{
  "vocab_size": 2048,
  "rope_fraction": 1.0,
  "optimizer": "adam_variant",
  "weight_decay": 0.14,
  "final_lr_fraction": 0.05
}
MLP neurons of a small language model. Each row is named by its layer, matrix (gate and up: input weights; down: output weights) and neuron, and shows model dimensions 128-255. Each number is 500 + 25 x the weight over its row's rms, rounded and kept within 0 to 999. Numbers have three digits each. A neuron's up and down rows have the sign that makes its largest values positive.
After each neuron's rows, "fires after" lists the tokens most often just before its 100 highest values on Wikipedia text that the model never trained on.

L4.gate617:491507502573522430529486469529491532473503487534522554511527540514492472498530498504560480511498500505467492512505494482479485506495467499492483498478501482514520494448490481479456531477512492474481480543515525514511482479473470509476457495519504444496510512523515492484517498483554491471496508487483522500542488487561525478479514482500512553463543479496489496505536472520508466529503
L4.up617:492554509467507472516484455481500516467538544513532535532489478493537489492502517509546491511523506543532487490494478510549499455465503504511460485521507548461510515528481529477493467450483495482515506566497463481500551496485449504466523494519497504473477517489533461489496478505525492527492511454484464458461511530502516452524466505551489531523509534508534534520469482488479517491472
L4.down617:510492493466488514541566480486491532531503491406496478484486540516452513522474526522486507486481515500535520489492508561505469470504501516534491487502525502499534511498530515527468513510523504514541486520489533444471520506520468512514538534505485538473479483523513517493479515531506505514509504510538495532518524484522438505507527499502515455478487566512513520482506498467473457486513
fires after: " con", "con", "st", "duc", " di", " Con"

L4.gate527:500498486528495540447479482450502457468506491529474475550493483534516485520460486490491521501539484533469516452473478506505500516467477502525476505507488508465496485528482491529450514512494476491496481485455544490512495518452471492507509499515505484550503470469506464518546443495514484482475500505500492560487498445506513497468529506521469487517487497560492459551529523529512484491500
L4.up527:461501498534509486523523455497514517497492497495471503490488490531447490528480534463506530500484485503516522537467507550524523477488497517547554514519456499491513494465484479507516524511500485555488504554487487461513449452495498503489481529496493523545507490505490482480500466553477509486562509522506526463473479507525480456465500544523501498473538489504494501529510503523454473523463
L4.down527:497512501519454533466512514462485511463484489545487487488494478527476504502478523504506521489463440521486489488487527519521496493494495512516506495523492490527563524520495453511430470508486466486495485498513452529473515478467475493471486512505528538491484507497495464512545523496513462510553529518530512518455468461487476499501543498501559510494479529518461531504477472508527497517503
fires after: " We", " we", "e", " Le", "s", " He"

L2.gate551:497505440478488463486488513495516551490533518534515508500517526502498511492515474492521471527513457480507496474530487469505475517506548486474494500499536464506533508491511505494508497539505500498481489512507497510513469480530484516517546541521473500458466492477517507469495491519508515514471538520479497513491463482525513515497522499471520486518489480461495500487536498510537487505468
L2.up551:508480481509491515492479487573545523496481497533512490535510515538480504544502479476483466482505481505472479506474474468460503454523535483476477503508522472486467513470461465521484475494513476483472468514493458489516514480515493503476516520538470508534494515517506504482520476504487520480522517516482478522517490467521547505483504484486539436500470508476481533444536490455545487474495
L2.down551:516481486563474494511486498478519452499507493488518467522465493466492474505500542512537520514466476542519462535502516443501532493520502575484467505507486479484517491514466526522517511439512495543532500501483545448524552508505499503479530488504508496508528468536511484501511466485495518487563494483501531513501493503480459519569527521500509502508517497519512536508516519470508536463451
fires after: " Sh", " K", "k", "h", "ta", " 6"

L5.gate216:503503511507478472529534467513556528497492560480481479495492506498500457500486484517554507462519469452460509495485479522491459527505447513502508493433520513490508480497537487452506474530508509474504494495494507456500481513474497510494511469443480537490462514488498490489499504444480521533494477512524498502506485519494484504541507509468521490475550475493498480475493491526468488474499
L5.up216:500485530509520494512509537482498495526436482496474506503535488516500512463515485487508505479504494492543488478483467479527478503552487514462517494515513502484458481473491541454503493477495497494514496513489506530487453493503460473496513498505503485500524477535495512518525508500501512542510525502495467537518509517495515531528511485521498467539519514471543527458529468490529518515495
L5.down216:479521548504532510524455495501545469550476507462479488473521530461513504471532508480501500479502497511508504503478450487497488507504473433551563504503506510493494495457493519499517476527517515496530495526473521530493494506524472534513498492484484492481519493516467483525543519465512459524501478482463501515495524472467473519456477499511532521512538522511468482479506461483508504505515
fires after: " ", " the", "n", "pe", "ra"

L2.gate234:461494492515465483480518532489503500516473525517481509447482527497450537516528482493481435524497525473532503453500491537460512475524536518494490496536537510501557508451496494491474511540476488524457501470498482544486511520519518436473490488490515505514477506449548512488479494490487495559481481534492504468526489495476477481479501459482501530499503487453479479491498521497548493526479
L2.up234:487503500531508458504517488510526466477523500541522509490496522499486447509500506541522449530473469469497466501508491505476536488542536522458531484500544520455531504493472426490529491496476488476513478503524479485469515535478500479485449473471513464513489525495508542535496543510493510529522537509526544473465517469465530503521511493484502507480503445488484503449521493546535544516513
L2.down234:514496530522487486551516492527482508453505466462518512483499474505463523490433520519475524510514470490513509492478469470545502472491466407516496481475521498543497506531503448477499468464505533504500468533472493482494453495509502502512507500466525542501466506493486477499501490496517491495522525495501507478494527498493504475578464530527466538498518483497488502512550507533508476485479
fires after: " a", " A", "g", " so", " ", " an"

L2.gate330:510483450505482484532492470496519497507521479554498542488504487506495467499513528513464477528507511480498527526477447498473506520524488498480498464487503482535505492490544467509521512538492464477476483486497491484469512488464506497473501450505464507514507509459535484488555493527515491474483504526491512517473456500497475501490468488506497476484459533482478514527472494506454491455528
L2.up330:487546505469519502431480502497482507554474489505511516493457489470502498490500469513522480487534533522528521482450506516510485533524530490547503515508509542512519509512510506497448485507501503497498490514514522470514527521516512467459495481518476462527493469481478478514515533515489529560534509530462494507516535493459498479473488489518468507541497522579549482543470516479522513510525
L2.down330:511493500485509496538560511494526483467524497559512550449490500480494525490464519497537530498508555547501497491512487501469470499530448556478512474451477495471495493501488428483475517432530486527487500521478486498521469486484463496495515503525494547481518486514545477491526488479485538476511531512534510510512524458484494471504483489519509501505511519484523521503480493487501455540489
fires after: "s", "ra", "ta", "p", "la"

L2.gate389:523468497522463483508553502464518495467454530531489482507525497539494487489449488486505514490501477505482538484465466493498470487525528510456479532489549486495508508477535482528488463519501474457465476506486450467489529474526490496495507510507470524476509518497531531531473496494514483500512538545460499534476504509492493535474496489508504483479470477472517478462465507486538459463452
L2.up389:575472472555496532491507477476510524451471486481468463468515518488530492484468539532505502519490537506516425465464450512517486516472505504507490512564520483485502459474464516529515495451578439480465525523512556505529458518514511537487435510480474510509488504512501512520528495538517505483536473489551496494540499464508508481508535508502512506470465508497483532503498476505513552475491
L2.down389:539500457501473518478507493517514481482486472472518511551515490504486542525508541484500451530489475517500490490446546478501498511533509534490505505474500461514505490487545516500460495516560455478505467514484510525526530483534492500529457514512502495454515476501509497475502554492521550493521502484518492496489506472504455481523484494532491439501542481520468501480475496493518497513456
fires after: "t", "r", " M", " T", "T", "s"

L2.gate655:506521480510523472514513510570513466484468490468448495514509474465511499498467485528514468470550496485455512453533504514528528507537534495467468537506472496503472518504515507487487506507499475511512518527442489507547523478527473489489476498496532515511503453456485509504519472485525494466497491525520476513504517469538495498541560502519527486454448493476477482518548519515500516480487
L2.up655:507479497573517484506476494521481545534489492483495500454502499459535471474479473543496468529522508503485500553554545492509483538481503503458521471488472500492499511457494454479480541507509498525498454488483502478522500501496539492503457502506533501504549500504454504447527511504465486454504526566513516486516517546516510527491488541464513493478509473493476503499520479499496538539527
L2.down655:486487511516511522537552480509503526520472470516489506463494516509489503518501463478464504497472519514489515509492522511463511491551495494456473472502475452484449489492459479479505509491496520491487500494497501527515474541491574513494542488526492491555512470499488465544518518543520529495466501548523514519499499477463521498465501512472509463496490484540453530517466519517526506538504
fires after: "b", "t", "w", " ", "g", "br"

L5.gate787:515517510493502503513504508500494508467505508488513507527562513508498461503495478480529513534492510523480481487507480472503478492526498508503473469509530533511525502471474492532483475484514558467469447498489486521449494492477485567486511563493525472531461525461492467518526495478492491533495505506516499511496530526509526484458550472494499504461521526478528518492461516512536503455502
L5.up787:475500523522487523461489569440541516488497459488492511503481494491536474488530476504462465484501508513483507544507471527482493444478571472483425474454516461531456518505452498476486497525513455440500489510473508500531533494506509486502536491507490517542477483517469458527525474493475485509482459513497491500467510512472498557512475539529494481467528462532499496513496478513486482462529
L5.down787:496528498527529547457505519533437467516472481533486491472439493475480494500537509530505497430514509498455469468521538433505517488528525557526478508495522458489519484479531530472496517485511497483536489472505524429518493466517477449490521482511462501502503477510513504471510484551500522505497525504506510525531486521491540524481488506530484505533549498511490530522478509458471527495482
fires after: " O", "k", " Sh", "b", " Ta"

L3.gate151:489455463509478488501512591469496514446520523496532511521515512483501472491507488545523511504523473491480471495479518460523475495512472474523476535505489480509494508479521478512536474499504526513499483502509472511503444464491466512471501479532486457518528478489503514491510509474500483438488476463538527456488545466510524473494520475507471568526519495479460529555535489538452472510495
L3.up151:485486475486500487498494480523482459534485520471503567500540533526528528523501520490480430512508509498520465475517505495537552498467529522454534491507477495508500554472478547493542515504478513462500493490551498493495502526498489479474471516519482520509524490517525464493529496470519490462498489468487507485522513500501497528466497554525492512529554552522538493506507525527490489502528
L3.down151:483527528504490492479530489521491512494495476508501515495502488509520519510480502486502495531528487485497489471535497496498475519509488502518461495501510508570509499480521519511478531543509523529493522492475487475485518515481502495445497518525485476540510509479533555505509540485499504515523521422515514525534519495468501458470504468492492492518485541473486514566513532473468509505501
fires after: "st", "s", "c", "l", " con", "tri"

L5.gate168:480500513494451485534513502515569504500551512529482573512528499482484506468481483498512501561500558495502519526439523507476500522484501484520469515456506522525494503471532450546481508460489512474492535447494460462504462485521456514519472448537505482516491528481547506482494452490537517471497482514470482511501517515475525459495525487504504484462509497530488430482522514498495466486484
L5.up168:520522525490491498487502486496503458516456490473498513482487472524504489479480522512495450535492516531473531451486474515539477488490531500508504494471514513468439531525465474519474467450537486472500480516500471494480517452501492493519509507479477530517457481526511517510507496565463510499497459523491517510459530524513462477462524463501504515466449455496531502541480502530517521502504
L5.down168:493507495506474507499496468478481525475489503528476538470497529493444512496516501506494471493492478517473510517477542504501441523510529443489495474522472488530490512496493484515496479465515503522517528509493486536500517474516488478516527494507496515494497486509467498467537458506553470514535479470511495498499511532517568497489527502512502472481486441522507479469529544513470496451477
fires after: ".", "F", " B", "B", " |", "p"

L3.gate207:544527528502462461506528456526512484521523493517522496475488498463505509530498501503501498506509526515518509493517462503511506475467479515480492484498518495487532520559502494466547520553544468482510479506506486503437506497499553517468519567494523520483483484500478493455518497501518459510520559499486520493512484504473485484532492481498507477467438528475513459468541519483518467520498
L3.up207:500459482514468539478470502525491513515527477544502502540501498448499493480508524454555501500522555488473458469520511457498491503486505516458515505533498511495505539513502527487492515486464529522465478500494479492471484477498478485516484507493485492491518453519493510483535530463482513512486507483471492479503481470543500505489482464481503500534526474522504493549543485470493486539491
L3.down207:501507474519488513561479532476508514485440469504493494499497487490488545510513511465539485513533526456480487510489504499494479541495511438512493520537489465499512461504510533532504505457492526456507541488510465532491501516514497510484461530503497517539491469502499458490502479479519483448515514506509494519493465474532553486505434495474518528489457460481490478503516483508479539502506
fires after: "c", "cc", "ig", "burg", "mb"

L3.gate653:543521466480523479497462492430540527459479520547474489503481519516460483497477458503501489504443482478471489512510504516491441505507508499478456483461490508487494516507474457505453502499472467489459499519516516507474510457566480528513483508481470508460474548448510536533515497468498487533538481551514446536528479498508496497544548495503502495464506554484478485492482550483515508481482
L3.up653:522533459512513519479581465485524487495478514510499471507483511452515499473460476474525553496469537463514516522535499499496521452549503473499490501550519491448461467523502481520502473477529444518500486520547483507506455526508528509480484468453481520528522493519494471472491472444533500469523533501491505464466493538483481504497485475477497507500515504459473507487495497492526519514515
L3.down653:510485534493501533486517502524478478506473495490526485536487524464522466517519511492447528518507468539515450503536527510503536501489485505517504487473520471526501498518507473523531530496510557514493475559489473528513449511514531493453511541501512453510545494504510472481515489506521554481494496501504524488475498505457475473503502520467512518518512482479548480489517526469515556506492
fires after: "ur", "r", " D", " Ar", " La", " T"

L9.gate615:513496488506476482547497504507528492471489515492473509498456483466474522441481510501487543514489532512483481506520497481488477494476459512470476505505471479508532482540475492502503463495487484510502483582531507504526478514494509512511544525481500555515480555463504498502478485471480525527444499490512460563476489560455469473552487511462505481438498495507522485520484551499498486496451
L9.up615:479475516510511495500467518467471526492482516478504470522504535457500525459466518503497503529527512492519537506460479498515503485457465495458434485519473483475501489511467472519498463447511486481533472564469489460516519508526499505519492565499513498544527522480536491472503471493478521522476494478539505522519508549471509462506523524517471533499480472468532480501506505471522537449498
L9.down615:471535496474532491500503507479491465522513490528544479524482490475528479487523484487500484487540467497481475498513481505485548499523508478508559507494499505536511487473526543493492538535504486511535522452481547501487518461533522479476471449514526470532508450492537481527498516531519549496539512509489514473529512491497512521474502499479521475561483514490459517526521476481512507515537
fires after: " Al", " O", "al", " Bar", " Mi", " E"

L6.gate407:461519475512524466506495514502488496469467501493528508507475494524451493502482489486458493477530529479498512482511509466512475457515466491491476532560498538520471512493533492508477462539490511441495541525517574480480483542487495583503507499527514449491489495468496460523509490497456497523516503517484445509541467519515549484474497504459501550481482472489491466523508480528512466515545
L6.up407:472467500503540484530472530487512504518504508513477501452524485492517503493510452431487505518536499516449509474486513518494551521518494500489466503505473519546527492458545543518465464480509530475518496482514559484491492457516525467504488507482505507507484492490477486552489536495453510497538465491491509533479526469477497554500534472542503462500464503528522482472473480514465484469574
L6.down407:483484474500544489532508499469496500518515451519535467504515494501500466496442510497494534505460498525473468555494541491525550452499528538506537536465484463521533496471507468534484511490491499486491512493541462507480527525530544484511509488509474456529496512475488501496517474530502485513485471491483495560475504501521518496526489486500517511512522483514502465505480519471479498487498
fires after: ".", "t", " V", "s", "im"

L6.gate787:535517485523487527486513497496526545497487519493480479536555525501500512477470484561560533499464497510447489473522486501494503551488462504506524526476490518473477511495464529507494480476491492531448479463551525515484520466499527513519493520513516520484474546505509509490499527451501475557534487495522469483476485538587549492454483482493512481496493516467524464485492472512495490514499
L6.up787:513551487535486532476549537509539525483550476486513526479481456509502471497555524507490465541493484474454500448535460496508537469505525505497510535492513529501501510510526518467492546506493474543524496470521498540537495498521506469538518540517484529506500505477498502497507490498499511520495467548524470499462485527463460465479522524523491492511520499467514503513466516545487489494503
L6.down787:511504497470479491505524517510492542499538495489496453485524419468453556454473508472526491528511532497486514443462482512489522472514503500451473503478441457508490511488477497492488492507477491525470483489486508470532453523488509540552500474519518514537500502478515541472484535504474489500455523502462519477438532468511479543463483498494463499540472495498489496497551503476497472501496
fires after: "y", " Ta", "fer", "T", " ", "ta"

L3.gate94:528550453548497513478509520522469500504443524510449449516536469536485491481509479458520492488508484491483484510496490500458489543477469507455488495470490516489483469535539463497535460577474485477435492526496466491508501467479528469503505472452469526509484486441509442544497515534534483507509505489504487527482479499503495494512506497505492541509452481483509479467497513484505503506539
L3.up94:503512502488539469489501486542480522470507485509495517488464496521510505519530497417530522484488491490524519472470487502467474468509489480524565500507475508526491493511537481474518486532463523501509495496528499473519482504487532467490505500525511476535451500511489478515534482503517497501533526507509518510463508471453549517516539531519483515481435488542512528500463516504514480493533
L3.down94:552509473502480490491489445466513505473485472532524486507506466550482483498523508520490516489531471505496520505473546449459463548505504497548528484487550469496530485492533494465484482434485512469521536468507476502525516476441543517441481497490549519466518533524481516498495504495530478517576516497503562495485518512520497514481451474540536459455484506491505509490499453494532523505512
fires after: "s", " b", " B", "p", " W"

L6.gate609:497501487486462503551543481453511519509517509542487489513500479531522558464528525527500505502488518529467501482508547473516494520503467465504493535515511522522478471486515511464491514469470496526493501487505492507496499498499529495571504480488464556451510488552527491549515502487510487466456483436493540493488458484500508494503483494444498487512469479487424522487498490497527465496457
L6.up609:513493534497529482457522509517490496459517498486481525498503488512496501483529532469556500460538478464492521489522469552504509477541505521467497464501531511499476496441467508495493472543498518540473495498515486489493465503473528486499469512456517525535498509499513499479517513506535512507474493529452483490476470471467473487497549497470465519492485491506519546495543539522467508524514
L6.down609:514516467511534536491482502493528460537479512492508492543518528536530491557487504472501519549529549514476470509480475457499491577526519473499504528514507525526486483501505480480456470505473486502535546492533509519482541481463453484529497496512455504493476498459541500515496542520496517519495476459524497526507495525487540484520501486521487488521471469514541447491500486508490505533449
fires after: "c", " cl", "ph", " tr", "sh", " fa"

L3.gate383:488479505469509540494506504493484477464493494562482484518552502497465502526515482524513498513477455520527521526512502537477465494533488509497489512508514451480524462520501455486522509514496487504492474522525509545486470526486481476498499469538480500511519494489462515546517481519487473493494508493527485519518456502529487517505513451543525486527500482470420527508510452533510501523502
L3.up383:502497518467503482531528518487490535483481522503554474462480484474521523541487534486545499493520486531511494480503467493483519496501518502499490496531519502457530454509526489535536507506538462544526504471529525479465509483475495503557458474464448477422528517542471493504505537464538502504516469529495498488517488479481505539518527523472495515460476525478493492524480468539538527470503
L3.down383:527486510521513507515471436498489496477511543485499477515463473534571446494482533505502521571467501492513504488502481502518485475478486477492523492500505499483505510481499494523503494486476503497471526515537522501560508455483472495472506484538507542516499564519481524554495489522488527533530524490493506494490508512536496515478488498526485510460455522496538481489547503525518473515506
fires after: "la", "li", "ri", "ra", "ru", " la"

L3.gate516:450543505515529486513533456506479524466488468526480545512481488497514512496471417511503475472539498504462496491459486479528494501503510511468502530485497489495528483505531499494526538506478543506494480489477508487473530497494491506476493478533479490499515533508530448483536458521507477501510551525484476509505477527486486490525471469544493502520518551536503492505461539492547494500513
L3.up516:528492515505506494483509492509491510494486514496501477452481507464516528512454489474502544495556531526511504455508524453536479529560554521493484486493494495497461448513528496514505470478468494493514460512495529509487509511559487520544520481496503537465467467475500485503501477500489501484516538528491462471491478548483478484505469529506516481556532497485550536501538493529522513467515
L3.down516:493497515467510495527481472481502454506481464511495466483471485477513507481519506497523516477511495520498480513520493468537520479477466523488489520496480510463514515484468485507504539474505528415470530516511413552513474497516487496507471480529478494501528525532519486499543536516515512474509519501493503531481485576457477486507498533479507530480491448500488521484534515425488518525521
fires after: "ur", "n", "ch", " La", "ru", "ri"

L4.gate390:463565477481495477465468486501529478564501517514488495510515518480478508488496458499478515498517548499505508471496494519492490510518514479513505505530516470528484481508499483487454569482481532510491476491522482479527477486551508469500498497517469498524514479533515488513497444546523498512533473519527506534494516521493518511509433458506483487464537500511510473531519507546529514523500
L4.up390:493479511495480510522515489525467495520525499461460538501487487464473522520503506469479517515508524513519497537473475486502509484509515517499489535513479517517461499557496451449477523481487508528512547487520501497516503513517477471505488536472505463579455495512502510453517497509467485457516514482492543494475542536489546506536491492513437467498500504479539482470511477475499527561462
L4.down390:528508504493504489480510542476537508538494488523536502473550511526468510507537507489508500435493480494513515486494491471485490483458487475509498513527508515482533538477501556480479490508517452496495488524470515490495461503458457494487536473503504501471490534438459436448503527471508460542505532501487490513469484490473482501538536513475607487508514512525505482516508489515497481473466
fires after: "o", "e", " He", "com", "il", "re"

L6.gate353:482497494527503494503526500536528489508504487508525519497503467468467478491424463516518509484508512512525459496490511492511451488496494510494462485509551524543486467486463449520485514504454517476448447490488551487499491536484477460480454536498505471525458533487512497522496464523526501515497453522545490566529513467504525475568523534505502509511511521482501490475509486529564518484497
L6.up353:515493499521538531505483484444471497525485527544526500464480518501504468542519510504531511483486518503546485499485480468516490516532519517482517469521551511494471510496455464476458507517477495476517483524521505511502521506555514503459444489486476486547475494533501489452520545484531513499523475510504514477502499481529550488476463466538489504510500454563497533455512522513518516457498
L6.down353:466481492487502556492504500485485491543506509469493515522545499479486502522534457490499509482520524551468566543501495488572471472473470527526480510507495482476486530498512487509504527444474482507482504488547463488494527486519484534474452486497471484481488491504530509499450497492490479509516513495503557513484490520488447492537514513521500514532511536528449501528500513485506509493486
fires after: "ne", " Me", "n", " Ro", "ra", "um"

L5.gate132:517468515553462460506534508524523514512506496542492516486500477501486466498495514529520463491538510503489483456527537501496487517499440498496484496481500508533528495466526517469502539512494514525506511496487475519506511505508497535499478513539485521513508507476570505474517467439532506488504494525517467505536486475542520457535551481487519512486501532498529501484514486484523502482478
L5.up132:510493521469492479518508525476507487528494494480467470478492508539503482543535515474475495492520486511540519490486525532435514491535509484473480461475503515483479451461559476493499524500490513477518487473513523452461490503511478483502483488476498515512449482505492513457463488558488509493503511512543477504513476511503491503458493499478495507515514433486482505492535513494524471515524
L5.down132:528498515537520512512499498478524446510489491557533462515497480497538487509524548499465531499484488498496479493474458508470510537520473520488476480480478527466522444464500525489530513467493504479488528509520531497530499501479506537513531495483485514484477499458522505477501498522474466486517509517516490510501488490485527473506543504514479544517483480483513494519522530520533515510523
fires after: " ", "b", "L", " de"

L4.gate309:466503510491496468505549517491527503498520486520501469499516515501473524482497491490483501495480531490531500519528513513524485488471506502528511502505436494492517511500464515527533499523525493522510493514503494504493497486505479464434497522472523499466486507488520491451521488494507523462507554453485517473477531486539507455494484453501543495498477501463517504531551490521511471543482
L4.up309:538489480539531532480543502490509499462510496491494483480548562509522508493478493485494525514506492537527471431494521481558481488513497483478462526504523523529471526512482507470484465511512514516478507500523499493500509507473467542469492534509536492489477474502522530490502496478459497479530484469491514495493467474536496506505492500494492584489508489532515486537474530516477485526554
L4.down309:506541534502488507501512521462473490500470479488482502551490561516465520446502484488441524543525527493516510475522482467510480479530492513515493482523496508500506541453507543501487499476529494499490480497484508506523452525474481490477497512504502480499475519453499486517520478473505490516493496528498536501528465481499515476489552458516495551451488477476514503519458433511545421512497
fires after: "s", "al", "cc", "b", "c", "port"

L5.gate579:509517492504521479541514518505504470499492511553503476550519492486480481507481486500503471522547452505475550499519496491482464508533511502485474475497525472483501472521527485525525479512520457506493501518479494492521475499524499547484498481473464535529488459478516534490492552485497517464496510523516474550440447453508521484508493517511461485467458499527505524485480528509473493522546
L5.up579:529506493492487495512495473510531530486525549496510494511533486511512482468550527516552525504502519594463492514481504473530508544458467510476513496494458497414553515466498492498505477530475512469546460522480466459515511479491482500499493516507501491508519462517494482500505488497517477533507494481477473511468496499485521556462513489523484499475484526501514483505455531525501492450518
L5.down579:480488515496496488488525477513500519477524506469465544480529505519451518478526535515500477512457471505496499504521480468528510526425515503490533492510461497500515493527522495568498481472490507513498484498489497484521483524527517524525540536460490576518491535520498479492499482468544486538510463509480526515497503475467525537531539489526511525485483535516494469529507525494537514492460
fires after: " Me", "ro", "s", " Bro", "tro", "ra"

L6.gate140:531476492538489504504535501460523533485540518515480515505546525525483501461472514487508511505537546515530489499481495462492445506514497504520515504499524512501500472514475510519480461479516521497489507438455489495496488455506482506503527482552508497469528481486509513519541537500483490523492504496523430521492533518471486503480493542472488516451481503455514468511489500493495522501487
L6.up140:504510470522489505542525525533535503468509510510459570484513500520547513475499458466480453525508438479498517523499516526503492477467508514493516536484468464518473487500553506505496513487508483488513564456523497531500489516508480492497517520515526486470510516458505504468473456529459497492468461513516491548486502532498510485495509467504535462517499508495531510495493491521471485498553
L6.down140:520489523537496567479502483497485546478536530498490470463508518477483546470489511489486496527526507505496511494454471421494527493507501475495496509532467481537470480475501508477494503471552513515502481515452450481486518481547525493528478454510489530504500490516485492435548525521485529513487493486549504520493522489474535535484471480488527457493475500431500509510501522516503509460513
fires after: " W", " ex", " ", " re", "W", "T"

L2.gate348:473469494532507503540513507524550477528522484487482502522508507484500534482487522453484442504522511434485499516479510489470484533537457507460499530495509545500534504458491473467498483527525482485512478478461495509482503495509489528449532502442515506489486520471478503459487459455527504476494564548484480518471523495525530477484500548475520492496482504508494495462514516520517493539459
L2.up348:506456500456489455500512508489524482495498515509524505525488491505505487496562512459535496483475513487510478448460478507478521497515505499532515498536508523489506517449478497450493510502484487512473492499492491492473501492483490471473463469488503540491453516535469504477509497453551490507504528526477523503505498526525517492523513478434504489518507485522436497488503494504510523526469
L2.down348:487493480540571436506522480517506469514519518508556487471537490488513469486511509507503515513472498481542483541480485498525505538472466433491534536466493492519545477480484496488547483466509495488497482532499474533509480539481517518462517456485488514474497487528485484456514470501491484491509532511505490476504519505513481480506477500479533498469482511528498509489477527477453507508502
fires after: " ", " a", " the", "a"

L6.gate383:451508537564502513551505478519482495538488475498519522518485555488471490512532472575498501509494538529510492482536474509519515497495511452474495528472507484478496447478487537497490484472544486507519518506495478554489456481496503520488520511501502479488551424516518514479534506464516480477462476510459485488513484507527492520537495495484450521463507489493508509486508478514508511515515
L6.up383:478482511512492515472518480477529501489490513517504477506513516493507522508529495500483506506512525494552477516498499472488498465513473489491489527486502468478525464490491480464533470481491529484520509512480473510487515556499501532485487515515485491507452481496508482545514507506436499505499476504506462481490514503506465459525494483502495544457458504515525478485406548504462555533454
L6.down383:461536472485489497503545512522467502500455529497488484546489555489507518551485496491504553515496508504541492451482503503505520509494519506473472507523478535499489530515463491496477481567523504525559486495513540441535523525531488515520514564530477486477469535508497478492490500535502534487472482492493499498483488502481480515430476519480475493481462483464503541500462522553516501493463
fires after: " Con", " Mar", " con", " I", "l", "S"

L2.gate432:483497505505512467517479491479528480501496475525557535517497512525482490479486502503466466523514507472486536458510507462466516539498537539467425510538474496502501495500506470487473517500463488473503474530485525509516492527494472526469462495540510478493497518496515522481495495484462489481506503498513478479494497492492497450509496470474531538511502475511492500452490494511510499498483
L2.up432:487500525474493527525487523476517474495464475546450474496520509480488462509497467518503514532495481478517494467489541490471477495508509510539494541534553479545521505522527500504481528508535458529505515473472508565499521472542534457490475553509509501463511499482529529500497502502467508504475456519462489528487505512486475474535514489497516484509452486519474502508524500494525492481488
L2.down432:482485484491500500539543478503504511496496547491514498446532506471526540465508545474545494524522479480502501513497492453475509492535527485485447497483473473451498478540488457466511499522514492455497483522529515507495503485486503532508519519496516493489498489501484483492478472496518480528485531496479525493497577467506530462538472510489523553512486485474492489514512500487468505471466
fires after: "s", "im", "la", "n", " re", "u"

L3.gate585:504504524471464540545522485503474496511508528459513530473491517481445493469535508498481451508496511498490484512518536485472455466489557486516531524513494460515511577516502501506478501492522470518482521512531525509500528476542477534551494516517541520505475515509523492480486523507528504456483525514528471499483507528525487462484500464498533490522497502510468497503457513529510467460436
L3.up585:530499481517537481507521457511503498501442503467503491468513518518486511462476517487540489465512545505461491496520501562468506472467516495480543513514521468503472518524444519498482468502511477541495552562522523518524499473468501518535478497469488502514475517489492477504505492485509521540479469463536547494516543518564527470463521493459508525481487470486515507507492469535507492492453
L3.down585:467546513461508524475522502501479525497505518506511494458473501513462479499513495495513468506500519490490497527472506501481492491534515430491519456506483455508506556477501490499477461495525430529553496486496477507465543469518495527532468553471500477494508500521510479495527535546494504470479479486472490503506486514509521511450490494514531492511497467495446499497471514497486471457515
fires after: ".", "\n", " ", "gh", " D", "G"

L3.gate825:494488509533476519491517464511514532511517476480503529496480503487461497489493534463450516483473565515460512501530510515501494500536488474487447481512494491540477508457478478519537493484513461529540531449509485521511540459513519497478475489531508508536492542557523490497516507471521507455480490516478485478483523515487496468522540477505488495487485463498504493458510511516518480494516
L3.up825:476486492511489540484539483505543469475528493506511506488508468521452505500514491496507496528509508453493481458504527536481526486487502523525484515532497455497499472486482504540519500496498485497474524494546445481462483468507485469480456458466435499532496520509499485514476510493511502516476459507481497534517498505532497450484528450504476515484483476503485484453489531503543441492480
L3.down825:452534517525501552436461501505457457483513470518513517476512476490485515493506503492497482520499509525505500536483553531500492496498478460486511477493510464516458523501477459537496496450534509502552563481526476490476508449502454501470462483473470496509489525478480498471533546496528465489513491503519461489473515531535472483510492496476505553486486470470483513464496461498495505503481
fires after: ".", "\n", "-", " |", " T"

L4.gate107:499452499521507469511539535495466509525504470558521529503492481478502486513475478481496495489530505529505497493465491495512472548486476476513466455518483535468499461515549498554507510563501449496446476462485485517504512531530478463506481496478464491497506521490528513506539511482481517483528464525498459502519498495513480504505520512510516529465507468492510519477508492524481515499511
L4.up107:477468498490526508490505463475526519485510470501549473507506496539524473489490486503525513500503508529448514492544519496484461463465497535557468473565492490499504517490490468501482475532498488487483461505496529485514514467507480490499501486500510515524483472507507469495485487500495527500514463539466529491497515530479518534473537500561496529512513480500489512475501500492486500473476
L4.down107:493485503461500508498493518511501519466542497468516510469545488527495476496502510509502472512485528537474479536545526476528502517456500495522462468478470536494513529447507449482519468551525477488435493465460480518506496485477510471547486514483480506481501514516445482543462487468507513515549492531480485514469518496443469518474477494530500537498494508458475492524477493538497515492510
fires after: "s", "ra", " ", " Me", " tr", "L"